Weights of a small GPT-style language model, trained from scratch on English Wikipedia.
Size: 16 layers, MLP 1280 SiLU.
MLP neurons of a small language model. Each row is named by its layer, matrix (down: output weights) and neuron, and shows model dimensions 32-159. Each number is 128 + 24 x the weight over its row's rms, rounded and kept within 0 to 255. Numbers have three digits each.
After each neuron's rows, "raises" lists the tokens whose logits its output raises most directly, leaving later layers aside.

L13.down635:101109118090104180125136123127074113143130155083168107134144153109143116158123130157141153105134122171112150143118139082153139111121085161111145081119102101132127108105114127135109140107163167095146146111175091096119156144132120161134109126099159134148138114123128142114082140144142140119159172112127161118140118116111112125128117118143111154122147133093118108094116089121145124104108
raises: "ca", "cs", "c", "me", "ser"

L12.down1114:121102136111121138072120115074155114195146116127145107109125086105107152107152103131179090133124091089119102120140122174119097113117143188134108161109121111117132132110150144103128149133132100155137125076108122137129112129158112107154136121167123113118138110092115170139136113145173101126158125133133133122098104108140112142156123131136140119091102141167134121137123147108133106141192
raises: " Xu", " Chen", " Zh", " Yang", " Wang"

L13.down851:170110127146117131130160109128119122095115088126129117098120125121113109104169121152147148139140107106123149115143135119142119108144119132082082173134166088146124134118136130093172116104140137107144139169118133106150092124132135114127144145094132122133101122077142112133119155107096189105149168123117143123152114120141153125128114140144163178107084136120126089153154123126107100120152
raises: "ol", "o", "ols", "oph", "op"

L13.down536:160125152144105075102125096110131112108155123130138160175104137114099139133114134139114154121145104133155112124098141129099124110155140181136086138098126155129112111108126127145096122152127137139093147114144120155124120159132134115135160103120134112093172087129151134117164142130107105144103140108128099135093130097122111109122145147144111135106120102100097086163136093077116163045136
raises: " wounded", " children", "ware", " husband", "icate"

L7.down1167:121115122129118128127140083084065104182138124136142112134163128133135118141099126117139143133106079143123142121120115132125120064111112104119135107116106150101104077133114065132120151120097150159123143136132109108126102142124128127122090118115151171141094254128118103129068142136109123117158125136102152136147151129131134119135130115133129110145145071154151125119120116118150084138124
raises: "  ", "\n", " 1", " 0", " 2"

L7.down263:173123108109112127090129143142110085159130126112104101119137100118160158179120112148088121156131162121124160128104094067153098106154111124110149112115134114112136169118127167091124112152114143096113165063138154079111085141084102132099129109124153113117118168159184120108133130156124112099149112164146123129150111163162145139110141133098127110121138098130148138128085123125106116156069
raises: " reviews", " visual", " DVD", " screen", " technology"

L13.down331:125107101114148153137124115131113096106140101126168150162112109121166141129167179090190147109161095117115078129161149139040138123127094106153151110122128110130111130131151140131138107143111153142132098119124117062136125117112169107102110147113116143102129092150133168118112103120119098159089185138111118141151147084121129135170128142136122092128091141141124084136080106113139118111163
raises: " into", " in", " onto", " to", " towards"

L13.down492:129126158120130144105114154130113162117111141157121146123130094119135165145178128119113140133127076133144127148130118136131095146160136168119163116125124128088132105127134123129072112145142150182127082075149133102141125149129149118152137109126148128108144142118102087092119168180155122132143142123118159094146153117099113159113110123146104117122100151088102145112136109137109134114119
raises: "ines", "ine", "ises", "ized", "ising"

L12.down1071:150096121182101129135086145116200147125105153133105131115119112119148154126142143141131126091153158166130155112149082130112101118137129123133175125151070129135135090153086121147123127147137126132099126137114119100111129089161096146190105131129121119138168139109143086085115130092117081092187134106160113125114145115135140153150100144121148122084121145133133073163138146179125160087146
raises: "s", "lies", "ance", "es", "ures"

L13.down657:138140134117130135123115116132130117152046154124174152115151116141160123142118154146115120129091134121161106146143151131122115101133156167143077096151135074126094137130086083114121154134139129130109106102153142096151102134088135130147133136139112120145127194126135125130131124135122142170114179133123135135123122094148121134135131093094134146143164095133137122147113170094162139167146
raises: " C", " R", " A", " H", " B"

L12.down1083:117126142123144121138121113154123134128135088146113117129145150142080122129106134116104121137098168130165130119055163108142098120143135121123168162124130087102154134130117086122117135117141109079161079035161139138133118135134124150127122124107169134111110105088132136105125105130129153145126138145093159146123162125105175074149146129158147117120121126166116142099139105093179107137139
raises: " creating", " doing", " giving", " leaving", " taking"

L12.down818:102133150163149105124166127136144115111129100143137113172084182116125101134152130152135114111141146116161150128112170117124153114127117165116109129106060144135152112111072077139120138129111086130135119110183123105111090149159130118190123140149110130120156126111144087176175131160090116168069128163094156150116141138129137117164123125122098139140138103140113136125152145153145142116145
raises: " or", " etc", " and", "ini", "i"

L12.down236:099137106168075139125148122152131090117129125139166135136137140095133135147120141171139115146127116107102107120150148165085136126157101128122110090127145139088130119127130072147151108072105174180137123149159124161130169123132117114154141157129164144140106128131134120127114130148125156134134156116150126125115120122136118120138087152140130115118123146149145106123098095103106142102132
raises: " towards", " after", " upon", " into", " during"

L12.down1103:144106152136138129102138094102115073139125132139147134167114123142110114114114143121088160114114166098059151179104153159135076175164125147161117093140111163142145159166101124136133152089158116124161116101168133116131134133106124152078131178147123129181130146098128149161183153106144132126120134106089133154104179128133114145152120124151129084120176158151150168151135121134105092127141
raises: " and", " &", " etc", "rif", "irt"

L13.down914:124186107166129113164136114080151103104101103087135136092144101129153124175123124110139131134139148113137146171105120150117097126095172146132097135112091127140136081092119158172070124102145094094107101078081165115092165132103083099091122101144113131114146118134095131166127144153129146135117112099132125149135165151145077131132136121152130111140118140131102117124120158116165169141121
raises: "well", "was", "wa", "une", "fort"

L13.down486:095142147209146152156101129133126137152148142139074116135075099159121130074146128142108107105134075185128174084127152149158117144095141186098136144162153109099121138166101093126148077153129163095115153068111131161158097140105137169138157123139107109139162126125144151137135158136131074100135142120133112116139131099137136163142117105100150148143138114128135133166136186142099126139106
raises: " decided", " asked", " stated", " ordered", " said"

L7.down487:095099098144116145152126135115074096124124096123160113117145121113104104105108140150148109102142111149127131125107101103079144102119152105120110112171085124096119059125129065149135126115140111115107100127146092139138136136148099147126126102071139155130119209116108113112122119108097093149106168138115142138141088114150143134162133137130149132126173100156153090128096083157135106153138
raises: "\n", "\n\n", "-", "  ", " i"

L12.down53:151175140150120118139097129110140129084095113124159143156145135118117103133117160125166070136129161123147102136092146130114099157146084136130182111129160171154104146159127159120113129097148142128075131100112138123156115161123149088159095142112109088165148171119156112079122128152121150118130126111123122148125153094069129140126114115108147123125110127134087134132122094136105108147131
raises: "ents", "end", "est", "ent", " results"

L13.down425:099156124150154128121157171095156153149090102140137147156109138135163094119097129133152147104140161155085111110143130154152119070128148097112127061150113139101178137144141061112143105116129133116142129137134132097100120154084118129167125146108133159112169134111154060102149124136119141141120133140149100159146128101118152118130191158102140090114136120136178172103107111129156090110134
raises: "=", "Cl", "K", "At", "After"

L13.down1060:158098131255118137126109134155118172131161128112106171139098146132086136094158146171132105165116107148106161120109099131132126139170139084150128105153115135089106135123098133105100134107148129161143110211116082106151133118109115131103094083088153136138146093156096115137123141115148110128099100106108141093157147158136151099110134116134138139136121157135127102119131113175107088134122
raises: "if", "istic", "izes", "ising", "izing"

L13.down467:116158136110151110133149147137131126144133119128117144146148123139153132173140097118127146121087093147108147104101082132114159189109109124131106184149124109107122120115133117148124110091116164122076164106117141121100150141128096132115092108103090126100121109127131127169160104162121142138186117101117136155122129152157139130147133079135167097120158147114116135097086113150156154125132
raises: "ger", "uc", "gun", "gar", "ously"

L12.down639:107106139110097107124137074105069158143172096123112105119146116135112133171125124113150159105147132134122149108127162105145125137132149092163145146135110084077104109134143136154118135134105097149142159083142114101156096108122157135155123094088145124150113168116134110110135111131119150178104159079145101121166122138105130109145118164147164151135152126121163149120129108159158113120134
raises: " arrive", " return", " discover", " meet", " enter"

L7.down661:142126144118132164137110127135120130095139082157144146127156175100087148119094126157128110129134128166115110083164147160138087110097109155157144154117133138128089145129151161100125106181155119117136105134139136104170108144160121127190085111169145107094150181161135127145135145131075120119146170111132119125161105097122135166168161107155124115136117109136138119096106156116160119110110
raises: " own", " parents", " father", " brother", " daughter"

L6.down943:129130173153113143158139134097120134183069158128157123104098108127123197129163142137162126162130146114132149143161109136141156152119093119153115121128139130143145144139127119147087119095174179163153144144130104132128165132153101089135155129112134149176113132141110164118146160112125127118129143130102128144118119117099122132145130102119130131103148123197123113137194169088133193131094
raises: "kers", "ks", "k", "ker", "km"